Weights of a small GPT-style language model, trained from scratch on English Wikipedia.
Training: 359M tokens, 5298 steps.
MLP neurons of a small language model. Each row is named by its layer, matrix (gate and up: input weights; down: output weights) and neuron, and shows model dimensions 16-111. Each number is 128 + 32 x the weight over its row's rms, rounded and kept within 0 to 255. A neuron's up and down rows have the sign that makes its largest values positive.
After each neuron's rows, "fires in" lists the words (lower case) most often at its 100 highest values on Wikipedia text that the model never trained on. A number after a token or word is its count.

L10.gate471 [133 124 121 117  53 142 176 131 132 160 102 164 155  90 122  55 110 133 140 106  98  95 122  91 128 185 188 147 100 106 109 108  97  91 119 152 153 112 125 119 140 166 122  96  95 109 118  96 111 164  98 168 104 162  81  80 138 124  99 173 160  79 117 128 148 101  95 118 130  91 137 166 116  66 141 177  94 177 114 173 150 108 109 118 137 113 105  97 154 156 135 123 156 138 100  92]
L10.up471 [121 130 128 160  48 142 141 158 157 120  97  62 128 113 109 180 129 162 121 146 106  98 167 145 149 100 158 138  90 124  91 120 140 101 112 144 208  83 163 166 113 155  79 152 114 123 158 161 143 166 138 126 135 180 134 130 130 156 145 159  97 114 104 150 180 141 141 189 109 131 125  75 137 154 154 202 133  87 154 172  95 162  67 160 152 135 187 154 138 132  70 103 111 153 146 174]
L10.down471 [ 57 143 131 138  85 122 146 189 160 147 124 134 101 134 164 131 146 122 134 103 143  90 140 114 118 122 129 127 158 171 147 133  83 105 122  58 107 132 102 189 121 149  84 113 151 117 132  92  97 194 169 107 104 114  54 128 165 165 144  97 172 157 125  87 147 159 179 162 106  73 158 165 101 126 165 193  76 146 176 158 127 127 147  82 149 129 123 181 126 136 110  85 167 131 182 150]
fires in: "7" 15, "of" 15, "9" 11, "8" 6, "my" 5, "s" 5

L2.gate527 [ 92 164 157 141 142 158 131 117 133 134 161  80 149  80 123 149  95  98  85 189 133  94 172 175 115  86 137 172 120  68 133 109 136 137 130 145  88 161 147 114  97 129 113 130 123 100 102  93 124 129 133 176 119 198 154 100 144 152  97 144 114 180 148 121 127 190  83  68  69  99 138 158  82 125  87  86 174 123 118 153 144 160 135  83  95 157 146 127 158  99 131 145 158  92 123 145]
L2.up527 [ 80 112  98 100 123 113  79 102 122 127 104  82 147 116 111 172 137 107 120  37 162 156 112 144 154 156 116 150 152 153  77 166 110  97 180 101 123 139  83  98 125 111 163 106 126 146 137 171 144 119 194  57 121  96 103 115 151 110  83 170 167 137 123  76 130 103 125 152  93 151  64 133 115 106 150 136 105 147 159 176 121 125 133 135 186 122 139 101 125 132 101 134  83 109 182 135]
L2.down527 [ 54  73 103  73 155 164  93 142 102 129 176  90 149 136 103 124 132  99 127  88 214 132 152 155  85 141  54 155  79 119 102 116 159 135 112 156 112 174 193 133  78  96 175 158 115 120 160 154  96 116 174 151  52 153 132 139 215  81  94 137 101 113 148 116 129 130 131  91  96 100 106 111  92 141 122 148 146 143 129 170 155 153 185  99 144 131 179  79 124 163 161 110  98 145  34 132]
fires in: "3" 17, "4" 10, "00" 8, "30" 8, "6" 8, "5" 7

L6.gate546 [112 111 112 193 168 150 146 149 207 112 144 160 193 116  39 136  92 154 141 104 163 162  57 120 139 115 121 117 177 126 125 193 122 125 130 128 128 152  95 122 140 137 162 147 159  78 174 144  13 176 208 130  63 142  81 127 130 127  81 142 124  92  96 154 114 118 176 115 106 125 136 131 129 123 190 120 105 109  80 167 185  72 110  96  68 180 125 115 131 101 136 105 160 152 134 154]
L6.up546 [150  94 109 184 117 194 197 122 134  91 142 127 165 103  52 136  78 143 166  76 116 166 105  99 115  93 137 125 115 135 123 196 111 118 190 109 176 178 104 106 112 134 130 110 156 195 196 122  86 114 174 131  70 140 149 183 137 169 152 164 106 113 110 162 120 162 117 112  84 165 125 102 128 116 122  60 116 193  86 156 129 124  94 116 163 165 107 158 131  98  84 132  83 102 160 107]
L6.down546 [157 102 165 190 123 140  77 166  71 109 159  95 163 167 144 154 173 102 160 127 159 101 172 111  69  64  89 136 119 154  87 131 188 144  96  86  76 181 144 148  99 102 132 121 125 149 152  93 122 116 143 146  97 120 122 121 214 160  84 156 122 176 152  90 110 132  83 153  95 120 157 142  89  94 162 103 171 104 107  97 131 128  95 154 109 108 100 106 100 106 102  63  69 170 153 153]
fires in: "but" 35, "however" 25, "and" 12, "as" 8, "since" 6, "although" 6

L2.gate24 [ 61 116 123 154  83 150 112  85 156 101  57 122 152 112 116 125 157  68 117 165  89 112 103 127  73 108  75 171 189 101 118 149 128 103 178 128  83 145  94  49 159 104 119 148 107 156  83 159 148 161  83 141  83 111  90 183 167 137 164 133 190 155  84  73 161 174  77 122  67  97  84 138 132 176 132 156 132 123 132 187 134 139 166  90 136 168 114  84 151 144 170 142  56 151 133 119]
L2.up24 [132 133 160 157 124 104  87  95 147 122  65 150  85 146  63 129 152 123 109 153 127 138 105 137 160 128  72 196 161 112 128 141 177  98 144 133 120  90  80  95 134 142 172 138 111 139 157 111 134 205  79 140  79 141  95 166 132 172  74 181 153 109 123  54 163 149 145 208 124 135  93 127  95 142 163 108 173 102 108 188 136  74 160 172 140 117 157 116 163  97 186 193 133 137 123 137]
L2.down24 [192 129 169 154 110  96 105  85 124 149 127 124 120  95 173 115 172  87 147 160 119 104 122 138  84 159  85 168 154 131 117 122 126 137 131 151 117 184 102 109 128 138 101  60 130 169 115 172 144 210 127 149  94 179 157 137 169 122 121 146 140 159  62 101 143 160 133 128 137  72  84 112 108 146 116 157 181 128 138 137 135 131 127 143 106 155  94  96 123  99 178 126 119 130 140  95]
fires in: "1" 23, "5" 18, "4" 11, "2" 10, "3" 6

L11.gate354 [ 83 169 170 121 108 150 110 171 175 150 147 128 137 103  90 140  72 147 130 127 145 157 116 141  99 156 115 109 155 118 102 117  48 168 126 127  72 140 114 115 179 153 151 151 179 162 165  96 143 143 154 210 131 181 122 195 126 214 167 121 103 133 186 143 131 156 164  14 154  95 101 123  97 169 164 140 153  99  98 169 139 100 203  94  85 114 129 105 179 173 141 147 112 123 129 107]
L11.up354 [171 113 121 133 125 132 143 131 113  89 197  97 128  72 131 109  95 104 161 111 102  76 125 197  82 104 121 100 133  80 224 141 129 159 154 157 145 100  91 133 113 113 159 117 115 210 204 149 147 186 134 127 154 102 136 111 118 139 104 130 159  91 120 146  75 155 189 112 116 104 123 148  77  92 129 136  86 154  75  89 128 166  94 146 173 175 204 159 164 108  95 157 143 127 143 178]
L11.down354 [151  94 172 116 121  48 157  82 122 122 146 130 112  82 161 147 100 121  88 141 103  84 135 132  65 130 113  51  71 105 134 162  88 129 112 163 155  46  86 106 137 139 178  76 171 147 147 124 141 114  78 103 108  87  98  90 130 103 133 175 166 116 107 161 135 115 149 130  94 127  91  91 110 127 136 106 103 148 113 182 176 114  76  89  90 130 184 198 176 179 117 108 105 131 145 122]
fires in: "of" 13, "in" 12, "for" 8, "not" 8, "by" 6, "up" 5

L11.gate605 [151  84  92 142 107 114 133 168 136 106 141  88 121 154 137 151 168 166 124 173  86 110 149 124 116 152  91 146  64  87 137 167 122 105 180  97 149 217 123 120 144  99 166 147 101 161 122 101 129 136 152 146 114 170 120 146  81 130 156  75 127  78 211 129 112 102 168 132 137 162 147 125 103 112 174 164 140 125  91 174 136 113 133 124  71  89 102 122 181 163 178 119 135 101 132 172]
L11.up605 [127 139  86 105  96 125  88 193  65 160 134  81  88  96 137 133  87 115 134 100 117 162  98 154  87 141 157 142  92 133 174 132 164 123 165 121 148 148 120 174 154 173  93  54 142 140 127 112 101 160 175 166  80 132  52 199 143 163  96  88 177 137 155 132 144 151 147  74 130 132 135 165 134 125 119 127 127 117 136  91 179 131  88 122 131 103 130 112 162 159 126 135 133 139 101  95]
L11.down605 [164 154 107 148 117 156 100 174 107 116 129  65 138 147 135 167 148 138 140 126 112 132 143  77 151 159 168 101 108 196 145  81 109 136 124 177 204 147 124 143 120 146 122  91 119 116 101 108 142 173  63 152 158 107 144 128 137 123 197 147 136 168 143 141 105 146 103 135 134 172 125 102  99 119 187 100 111  77  83 129 134  79 140 153 136 172 159  99 135 153 139  70 137 115 164 186]
fires in: "in" 50, "of" 11, "some" 9, "from" 8, "all" 6, "mid" 5

L8.gate322 [114 130 150 112 127 137 162 143 177 149 128 105  95 143 117 123  80 114 125 137  62  93  90 118 138 104 131 180 116  95 148 125 150 125 133 111 127 125 148  93  74 140  96 150 117 178 110 138  72 127 139 100 140 244 154  72 143 139 145 183 127 150 190 136 109 139 200  76 123 129 134 161 123 203 133  62 140 163 152 129 118 152  99 130 130 146 159 135 116 114 150  92 139 124 154 153]
L8.up322 [126 106 128 187 124 214 176 109 131  97 239  87 105  80 138 185 153  94 134 151 149 149 139 137  91  89 121 172 116 149 129  59 118 105 117 110 140  83 134  80 100 131 136 110  68 125 149  71 115  96  94 104 148 128  94 198  67 138  96 125 153  84 138 122 112 116 138 128 134  90  91 121 120 185 118 152  90 149 123 125 158 165 127 128 125 156 150 116 129 149 131 114  91  87 132 131]
L8.down322 [ 85 141 133 158  46 147 166 174 145  66 200 142 116 153 128 151 116 110 168 111 137 137 122  91 151 141 170 116 176 171 144  53 147 129 119 138 172 101 192 142 109 179 122 106 143  75 123 147 159 130 105 123 172  76 113 201 121 106  99 114 152  91  96 129 153 123 138 142  95  94 142 127  62 140  28 139 152  75  92  98 130 199  94 121 104 104 110 131 166 135 150 126 150 179 187 115]
fires in: "and" 28, "of" 24, "to" 11, "in" 10, "towards" 5

L6.gate284 [151  84 136 101 146 189 153 109 187 195  96 142 139 183 144 155 182 123 189  80 138 155 122  89 178 106 147 129 135  95 153 131 170  33 144 150 134  79 186 117 117  72 113 138 156 144  65 146 117 134  83 169 164 165 143 151 130 134 156 157 140  78 131 130 108 176 125  41 116  94 129 170 103 113 155 148  85 159 121 162 128  93 116 122 133 132 159 167 119 104 133 180 147 133 115 117]
L6.up284 [ 82 128 142 104 151 146 138 154 140 137  97  90 120 113 138 157 183  41 145  95 157 151 124 139 116  67 171 110  98  83 101 121 103 134 127 173 133 101 138 163 154  93 107 157  78  90 104  87 108 196 140 127 126 107  98  91 128 209 139 176 105 114 149 130 127 125 150 132 104 118 136 121  51  89  87 139 105 153  97 150  54 168 158 138 153 184 148 146 163 130 174 183 104 167  76 103]
L6.down284 [ 70 155 132 145 166 149  93  99  58 148  99 132 153 111 131  86 134  64 179  59 203  71 115 112  87 129 165 146 103 130 118  94 194  86 140 164 139 104 201 155 201 163 112 131  94 121 100 111  92  93 113 166 124 141 139 100 138 169 139 149 178 106 129 103 152 138 134 108 110 114 104 114 164  92 122 169 125 126 106 178 114 156  91 120 156 161 151 182 145 140 137 160  95  85 150 142]
fires in: "s" 17, "at" 15, "of" 10, "by" 8, "m" 6, "in" 6

L7.gate387 [102  97 130  71 137 115 137 160 146 143 145 147 122 182 135  82 198 129 144  83 100 148 117 102 144 126 102 108  99 134 136 148 126  74 117 101 157 117 156  90  88 141 101 111 183 114  85 147 105 134  74 155 119 165 104 162  74 171  80 163 179 130 127  88 151 119 107 144 153 132 172 131 159 110 195  87 110 120 114 124 158 152 164 146 173  73 103 180 164 210  88  89 127 122 122 115]
L7.up387 [129 139 148  68 115  64 135 159  99 133 103 141  94 133 147  88 119 184 118 173 145 111 118 129  97 152 103 108 131 148  58 145 144 174  95 143 110 116 135 167 153 133 153 150 135 120  77  44  84 134 156 141 151  88 139 148 101 162 113 120 162 179 120  64 141 132 158  93 151 167 107 105 105 130 151 190 121  39 101  87 113 121 116 166  98 118 102 126 163 130 144 123  84 101 107  95]
L7.down387 [150 123 132 116 133 139 145 125  82 127  92 163 105 150 134 188 111 125 143 135 136 103 101 111 177 124 132  81 107 137  82 129 117 193 129 145 183 100 151 174 150 144 142 144 166  85 121 135 122 120 161 122 186  84  81 118 142 160 185 100 124 139 184  99 104 145 178 114 121 143  79  99 134 108 181 116 152  74 140 116  51 130  83 196  89 114 133 140 110 152 110 118  97 185  87 143]
fires in: "of" 26, "a" 10, "had" 5, "pressure" 4, "length" 4, "total" 4

L4.gate15 [ 84 124  96 178 145 139 151  82 155 115 163 215 175 103 112 114 155 140 143  98 173 191 110 103 117  82  98 145 169 129  59 141 144 142 255 144 148 141 134 136 129 127 124 151 105 157  65 110 129 123 127 150 102  97 140  84 170 160 156 145  72 116 118 191 136  98 117 129  87  62  83 128 118  73 119  73 128 114 132 143  76 134 145 163 120 151 157  77 175 154 179 109 170 151 141 169]
L4.up15 [ 78 161  96 229 164 127 166 138 185 168 136 167 201 119  98 115 144  86 104 143 156 116  88 112 112 163  66  85  95 128  93 159  97 100 152  92 159 133 117 165 135  87 154  89 128 237 151 161 118 143 171 148  66 157 155 134 124 158 155  93  79  98 171 120  68 149 119  87 124  68 122 143 131  92 100  79 140 129 177 194 159 135 103 139 143  99 156 124 126 139 137 128 154 107 149 179]
L4.down15 [148 111 107 142 127  98 171 105 112 115 192 157 145 121  91  82 102 118 122 115  86 103 169 182 125 137 153 144 141 141  43 146  76 113 144 150 145 135 173 106 115 131 127 143  57 181 126  86 134 165  69 193  60 156 183 133 101  64 101 110  67 130  89  60 134 157 121 132 100 108  82 165 128 125 140  93 181 172 130 132 139 159 119 127 149 102 140 112 110 109 111  52 112 122 102 165]
fires in: "however" 33, "did" 15, "too" 9, "very" 8, "but" 7, "so" 5

L2.gate424 [ 97 117 135 183 122 129 161 188 174 107  89  93 158 185 109 155 119 142 138 135 153 116 195  98  92  80 118 171 152 152  92 104 168 144 136 187 133 141 108 115 119 105 149 171 102 166 178 111 197 136 176  84 164 109  99 101 141 169 133 141 126 100 199 122  91 117 146 142 138  89 149  99 114  94 115 143 162 207  94 146 218 205 143 103 152 134 167 116 122 154 155 127  93 115 110 117]
L2.up424 [ 84  97  88  85 153 159 109 145 105 188 141 133 134 145 141 161 159 116 144 126 132 188 145  97 122 137 131 200 134 235 130 130 110  94 168 119 105  96  71 109 168 111 132 152 188 140 181 100 162  77 140 135 114 141  66  71 162 134  62 117 101  66 160 112 127  71 117 161 135 113 132  96 143 139  66 136 214 170  71 147 179 102 128 129 198  56 122 112 128 138 134 119 134 119 133 128]
L2.down424 [ 46 166 156  74 146 137  70 141 157 139 183 144 180 129 160  97 118 143  94 206 120 180 163  94 103 141 137 175  92 127 132 153  68 102 162 125 141 134  93  43  88  90 111 139 130 182 227 117 155 145 131  93 122 148 132 103 103 175 144 130  91 126 128  87 144 108 126 123 134 133 148 175 111 146 131 126 142 127  68 121 142 109 133 122 131  75 118 110 186 128  75 146 165 157 137 191]
fires in: "followed" 18, "follow" 11, "follows" 8, "succeeded" 8, "replaced" 7

L2.gate248 [117 149  86 131 146 140 123 118  94 139 159 171 133 114 180 176 158 144 128 159  91 127 136 149 136 146 142 144 185 120 147 110 124 124 127 134 120 178 185 121 123 137 155 144 142 137 150 135 128 117 145 165 138  90 151 143 116  69 107 176  98 152 107 173  98 156 122 127 164 127  96 153 132 154 244  95 128 215 154  83 129 113 139 178 105 109 185  84 108 182 125 122 103 116 114 140]
L2.up248 [142 111 115 102 146 150  74 165 122 142 153 170  76 153 128  62 118 171 109 131 154 121 176 182 138  85  83 143 143 129 192 148 154  96 126 128 124 154  87  86 122 158 145  76  98 130  97 130 117 175 119 115 147 127 106 118 109 146 148 138 163 160 120 122 128 106 135 183 135 124 111 114 150 117  85 133 153 113 164 125  87 153 115  88 110 174  80  90 141 156  90 105 165 125 115 104]
L2.down248 [129 137 142  91 192 141 122 151  97 149 129  98  62 138 134 114 109 144 160 152 140 113 133 146 120 126  95 183 149 123 106 164 133  96 101 141 115 164 159 146 128 151 133  78 101 119 105 106 104 151 105 120 107 150  95 146 117 143 121 120 107 151 128 118  85  94  57 130 107 134 157  89 112 130  74 152 113 105 151 106 114 163 108 111 130 210 119  89 164 186 162  70 159 143  81 136]
fires in: "such" 38, "including" 37, "include" 16

L6.gate206 [127  92 130 170  65 144 153  76  86 146  99 166 155 133 123 109 122  63 123 122 152 115 137  92 160 109 124  49  95 127 155 164  94 147 154 139 132 131  83 149 149  88 151 118  98 133  99 156 132 155 155 159 115 146 153 132 134  73 125 121 113 144 172 106 109 122 128 127 117  42 157 127 122 160 161 127  97 179 155 105 171 127 122 106 114 119  52 105 135 190 124 127 202 101 122 142]
L6.up206 [150 120 181 156 124 142  87 181 144 147  91 161 112 146 121 123 141 113  82 107  75 103 151 169 106 106 145 145 115 123 154 103  87 175  95 153 153 106 115  90 160  78 154 111  96 108 138  27 111 135 161 200 106 134 129 107  54 170 105  76 157 122  54 114 128 143  97 125  94 124 119 102 104 163 109 175 210 144 137 101 104 199 109 137  74 120 133 151 125 133 134 121 158 128 139 174]
L6.down206 [158 131 138  50  94 137 130 159 117 106 164 166 134  57 122 120 140  70 137 136 206 147 122 121  91 103 126 156 140 175 124 166 151 150 104 150 156 191 155 168 146 102  84 144  69  96 100  51  56  99 121 182  87 152 141  85 172 170 131 173 194  81 140 158 146  83 172 139 144 108 156  83  90 140 124 125 147 160 141 151  90 133 135 109  82  62 131 144  83  81 155 117 181  47 140  90]
fires in: "united" 34, "over" 17, "than" 12, "north" 8, "south" 5, "hot" 4

L10.gate540 [103 107 168 184 107 140 162 169 184 162 131 156 131 150  77  72  86 102 120 138 105 135 150 148 119  51 120 169  93 135  97 129  95 115 127 123 115 157 163 114 142 107  57 109 129  99  85 128  73 132 158 132 109 122 117 185 166 149  95 105 148 103 128 150 134 106 128 175 147 139 178 118 150 120 142  94 161 145 194 115 111 149 161  80 103 138 102 151 138 124  56 117 115 170  88 156]
L10.up540 [125  91 133 118 168  91 146  88 119 187 143  87 132  59 104 146 132 173 188 113 217 127 175 161 126 125  77  97  70 189 133 137 115 126 129 121  95 145 124 133 106  72 117  89 157 125  83 141 134 123 149 146 111 105 113 138 150 168 124 149 147 113 115 139 119 181 116 144  99 130  68 131 142 118 148 110 123 134 167 105  49 124 148 139 123 147 113 112 150 132  96 165 133 148 145 155]
L10.down540 [120  97 205  99 105 137 124 130 153 126 139 113 140 116 153  69 106 126 167 146  99  79 172  95 158 146 111 165  31 117 129 163 132  82 132  77 154 196 160 115 121 159 118 132 172 113 106 135  90  98 146 155 138  76 114 182 167 141  84 154 138 176  82 169 140  66 119 125  87  91 103 157 114 103 106  71 118 167 152 109  85 167 133 196  88 163 128 134 162 136 114 101 106  79 126 171]
fires in: "the" 78

L5.gate388 [ 89 144 135  92  95 149 101 139 156 110  93 129 123 143 182 127 141 137 157 158 138 125 173 100 153 118 107 136 137  79 149 172 111 135 156  85  24 118 142 118 140  74 215  60 188 124 130 108 115  96 121 176 120  86 154 175 102 140 137 143 141 130  60  94 134  47 189 126 111 127 110 149 129 138 114 158 149 136 134 152 102 142 152 144 109  66  59 140 151 154 117 155  91 100 118 203]
L5.up388 [ 79 107 101 122 116 123 132 173  58 127 128 128 149 161 116 122 132 120 161 164 117  73 157 121 150 149 142 114  77  97 133 162  78 160 149 129 110 139 123 122 143  36 144 131 115 161 122 116 214 213 125 163 104 147 150  83 104 152 123 111 123 122 159  87 151  98 110  77 110 115 140 120 101 195 103 213 183 157  97 165 179 174 131 157 107 107  72 156  85 130 118 162 150 141 129 198]
L5.down388 [183  91 124 120  90  96 177 154  92 127 102 138  97 122 170 127 124 129 189 174 117 169 163 107 197 155  86 157  84 147 124 152 101 172 150 139 116 147 121 126 129 103 131 141 110 171 117 124 113 122 118 158 131 150 137 110 104 106 149 121 144 129 185 146 198  17 113 121 122 140 174 179 160 185 143 151 162 162 128 154 125 220 149  75 123 106 100 162  91 140 109 130 167  78  89 122]
fires in: "united" 60, "interceptor" 7, "two" 6

L10.gate394 [104  49  95 151 114 142 190 114 109 116 102 153 178 115 131  63 151 145 128  96 144  96  80 106 149 145  70 186 171 168 168  81 120  91 128  88 167 138 122 171 110 131 188 121 117 135 125 127 143  43 159 118 128 131 106 132 151 138 154 118 127  87 129 136 104 107 110 119 149 169 101  63 103 203 111  94 189 159  88 162  83 123 129 134 135 164 126  79 152 127  98 117 177 138 110  54]
L10.up394 [121 106 118 151  95 151  94 164 161 116  66 174 149 107  80 126 112 161 120 123 128  83 138 122 151 182  68 168 166 152 140 102 215  90 116 105 142  95  89 169 106  98 144  93 115  91 138  91  51 159 130  69  83 118 157  92 148 118 159 126 129  75  75 143 125 104  98 172 144 147  78 160 125 134 122 100 121 180 132 119 122 114 106 100 127 190 159 114 146  97 164  99 137 154 101 120]
L10.down394 [108 103 109 137 155 141  92 122 120 134 106 174 140  79 141 166  63 191 136 138 125  93 125 103 126 185  89  83 154 133 145 141 124 124 164 110 148 148 150  83 127  59 118  65  22 108 154  92 141 201 114 174  82 169 155 103 162 137 105 159 166 125 114 139 109 132 141  93 110  94 160 137  89 160 109 136 177 164 149 132 128 120 162 112 207 176 135 135 128 132  70 134 155 158 157 135]
fires in: "an" 98

L10.gate481 [163  99 131 101 140 128 125  75 105 134 123 165 113  85 180 114 117 104 158 173 126 163 122  92 131 154 140 139 145 110 130 188 134 104 167 112 120 107 104 164 154 145 177 130 112 161 162  54 160 119 107  97 144 166  97  55 128 159 108 114 133 160 155 113 122  61 182 112  81  90 140 156 124  76 145 101  78  87 119 122 175 157 133 224 121 120 122  93 175  96 119  98 110 132 162 142]
L10.up481 [112 121 121 186  72  65 137 112 106 145 147 108 125 110 146 162 139 112 183 199 189  77 124  90 144  84 172 161 190 125 167 192 126 144 128 155 233  54 126 156 105 140 122 156  94 150  99 165  77 142 157 209 115 128 167 137  99 130 113 114  91 126 136 150 126 144 143 164 123 165 167 117 103  44 151 173 127 113  68 107 125 210  31 136 129 140 126 132 130 102 147 143 163 131  84  84]
L10.down481 [176 183 118 135 149  96  88 132 120 138 128  91 132 176  93  34 169 129 167 148 162 152 140 126 155 163 133 173 175 154 109 126  98 115  94 136 166 157 142 109 160 177 101 108 118 148  99 123 156 129 124 121  97 103 172 106 113 141 163 113 128 171 117 136 145 146 107 104  86 147 169 109 134 120 144 164 155 151 107  86 180 113 123 179 171  78 177  43 141 184 144 131 109 118  90  97]
fires in: "in" 69, "of" 9, "may" 4

L10.gate437 [125 105 149 155 125 115 153 103 105 180  79 108  90 115 159 158 163 171 126  91 122 106 113 110 120 124 150 138  73 134 120 210 109 184 143  77 145 159  67 124 129  83 160 105 155 154  84 111 153 130 126  92 153 184 142 164 139 113 155 132 117 136 179  87 109 130  83  50 138 181 198  61 115 153 131 123 153 134 129 158 108 174 195 131 142 132 118  85  86  90  87 140 157 228  97 118]
L10.up437 [136 114  92 136 157 135 123 166 101 128 146 152 127 100 148 103  98 155  70 144 155 119 149 143 156 109  69 152 117 109 207 143 175  89 111 127 114 109 130 114  99 156 146 140  92 122 142 126  76 168 159 125 120 150 151 149 119 143 139 116 155 121 119 104 199 151 112 159  91 151  95 140 146 140 141 141  72 159 174  71 208 113 122 147 134 104 175  89 156 111 127 139  82 196  80 199]
L10.down437 [ 74 174 151 144  95 135 160 122 113  87 183 142  99 107  93  46 113 150  74 116 176  97 137 105 127 170 111 107 160 140 122 122  75 132  99  89 120 139  45 103 166 164 126  86 155 146 133  90 114 156  93 104 119  83  97  97 124  80 110 186  87 114 116 157 121  87 176 167 120 197 135 111  87 162 157  83  95 120 130 143 117 136  96  88 110 112  95 131 146  93 111 107 132  94 126 112]
fires in: "of" 20, "as" 16, "an" 13, "former" 8, "a" 7, "the" 6

L6.gate205 [153 134 180 182 136 116 136 119 129 119 113 105  77 181 159 141 157 166 156 116 101 103 150 206 150 119  76  82 142  90 161 146 144 127 122 147 133 117 158  15 117  86 113 170 171 141 137 101  77 172 121 168 124 161 114 150 116  91 120 195 104 118 151 124 155 152 169 121 136 146 175  95 127 170 116 168  42 110 159 146 119  82 149 161  97 132 183  89  87 115  85 159 126 124 196 130]
L6.up205 [ 93 170 173 181 140  89 114 126 130  74 112 149 107 150 112 132 189 100 151  99  98 159 156 102 106 141 134  66  74  98 107  80 159  82 131 105  84 119 151 149 142 123 137 225 107 112 141  99 106  69 138 137  80 151 122 183 135 112 157 210 116 154 189  85 131 157 171  83  91  75 100 117 125  93 145 110  98 185 143 136 145 161 195 152 109 210 116 121 144 187 116  97 200  95  95 152]
L6.down205 [132 136 104 142 139  76 140  87 189 108 152 157 115 100 157 164 155 161  94 178  79 108 131 147 152 131 129 126 115 146 139 150 185 136 100 181 102 194 170 154 106 119 137 219 145 132 108 179  99  67 147 142 159 117  88 122 153  88 113 140 164 136 122  95 177  42  87 133 128 152 179  91  59 125 111 160 111 121 141  96 129 186 142  80 122 127 116 100 158 121 161 173 183 132 110 131]
fires in: "as" 39, "out" 7, "gaining" 4, "of" 4, "awarded" 4, "to" 4

L7.gate194 [163 123  82 104 165 141 139 150 162 197 149 150 159 108 142  73 154 132 127 170 120 146 121 124 170  90 122 118  93 138 132  97 120 138 155  94  87 139 149 208 129  70  96 126 128 104 100 124 107 121 130 138  95 155  89 109 197  86 117 146 116 124  66 137 117 125  93  97  60 201 148 134 110  72 103 158 171 110 225 149 117 122 112  72 128 108 185  90 151 122 118 186 109 132  99 125]
L7.up194 [146 123 125 132 147 110 145 112  93 118 165 146 171 106 151 141  88 147 141 143 105  32  77 141 165  80 123 121 140 156 129 100  99 160 107  54 205  94 179 136  72  83 127 127 154 125 103 156  58 106  98 154  86  93 150  80 172 118 105 176 152 124 119  93 135 122 138 108  85 224 167 137 122 104 175 118 106 168 142 124 180  98 108 145 165 145 101 139 119 114  66 120 123 170 111  99]
L7.down194 [117 116 119 137 118 134 180  89 141 119 110 126 104 116 187 119 144 158 107 135 133 121 171 122 156 128 115 141 107 131 157 130  94 182  81 178 116 163 179 119 157 122  90 114 124 131  22 150 113 129 166 109 153 138 119 155 160 125 114 121 153 126  91 145 148 112 132 150 155 180  67 179 217  93 149 154  97 143 190 128  95 172 139 137 103 136  93 152 161 164 125 133 146 141 105 137]
fires in: "the" 95

L2.gate420 [118 140 129 171 178 136  93 147 193 104 127 171 130 121 117  86 117 147 150 117 126 160 145 153 144 110 142  83 197 148 126 166 144  99 110 127 109  58 126  56  72 161 160 141 112 108 138  81 150 178 153 151 138 137 125 152 107  89 155 156  70  87 127  78 129 136 181 184 182  61 122 105 160 168 137 142 152 137 122 186 149 115  94 138 182 129 154 127 126 137 177 124 136 180 127 113]
L2.up420 [ 97 119  71 128 121 108  78 162 132 102 111 157 122 134 122  95 165 179 149 137  45 110 148 135 141  80 145 124 156 110  90 154 191 122 110 158 106 191 123  50 150 103 166 121  84 133  92 144  89  99 109  71 196 200 132 141 102 123 109 146 109 210 130 152  60 109 159 169 130  57  66 122 144 123 149 148 118 161 139 196 119 123  96 125 104 143 119 145  89 134 155 116 156  79  62 177]
L2.down420 [157 119  73  95 148 105 113 173  75 144 172 135 131 121 145 119  99 113 147 165  95 102  76 118 149 111 124 153 188 131 129 143 171 101 131 118  97 196  97 137 132 161 184  75 134 102 114 144 120 140  60 117 166 153 119 141 109  83 131 147 102 126  87 135  80 102 104 202 123 102  59 141 147 149 163 121 126 170 157 153 185 180  83  87 115 154 147 125 159 117 165  91 125 138 103 173]
fires in: "such" 49, "example" 7, "particular" 7, "particularly" 6, "especially" 6, "except" 6

L4.gate127 [ 93 160 175 106  78 106  78 158 146  88 138  78 158 175  86 145 142 157  85 182  38  84  93 125 193 139 124 121 182 162  95 136 122 131 133 143 154 145 127  93 157 127 174 141 143 154 122 124 118 166 125 145 116  93 149 118 143  57  92 161 129  71 113  93  72  89 130 192  90  96 136 163 128 145 167 139 129 108 148 162 165 148 169  93 112 101 119 129  95 107 138 125 131  84 128 151]
L4.up127 [137 114 100 101 174 151 100 165 170 110 140 129 129 162 153 123 101 132 139 147 147 120 108 159 143 133 168 114 158 155 111 129 139 147 114 161  56 138 107 167 135 130 158 115 135 166  78  70 106 148 120 114 132 167 125  55  74 139  90 187  85 131 111 166 124 125 140 117  68 145 136 138 120 116  95 144 141 111 167 135 121 128 116 145 207 138 191 121 113  80 143  90 141 138 132  95]
L4.down127 [133  79 100  90 145 166 110 136 107 124 104 118 104 168 156  42 132 121 175 132 148 130 161 131 114 139 129  58 115  98 104 145  98  70 135 137  90 111 154 188  80 167 182 128 112  80 159 115  92 102  92 160 156 123  98  70 117  98 142 145 121  93 143 178  73 125 150 144 159 126 101 116 120 104  51 118 130 149 115  93 103 140 123 126 186 110 161 119 164 118 174 133 138 162 124 148]
fires in: "such" 50, "that" 13, "in" 7, "these" 7, "those" 4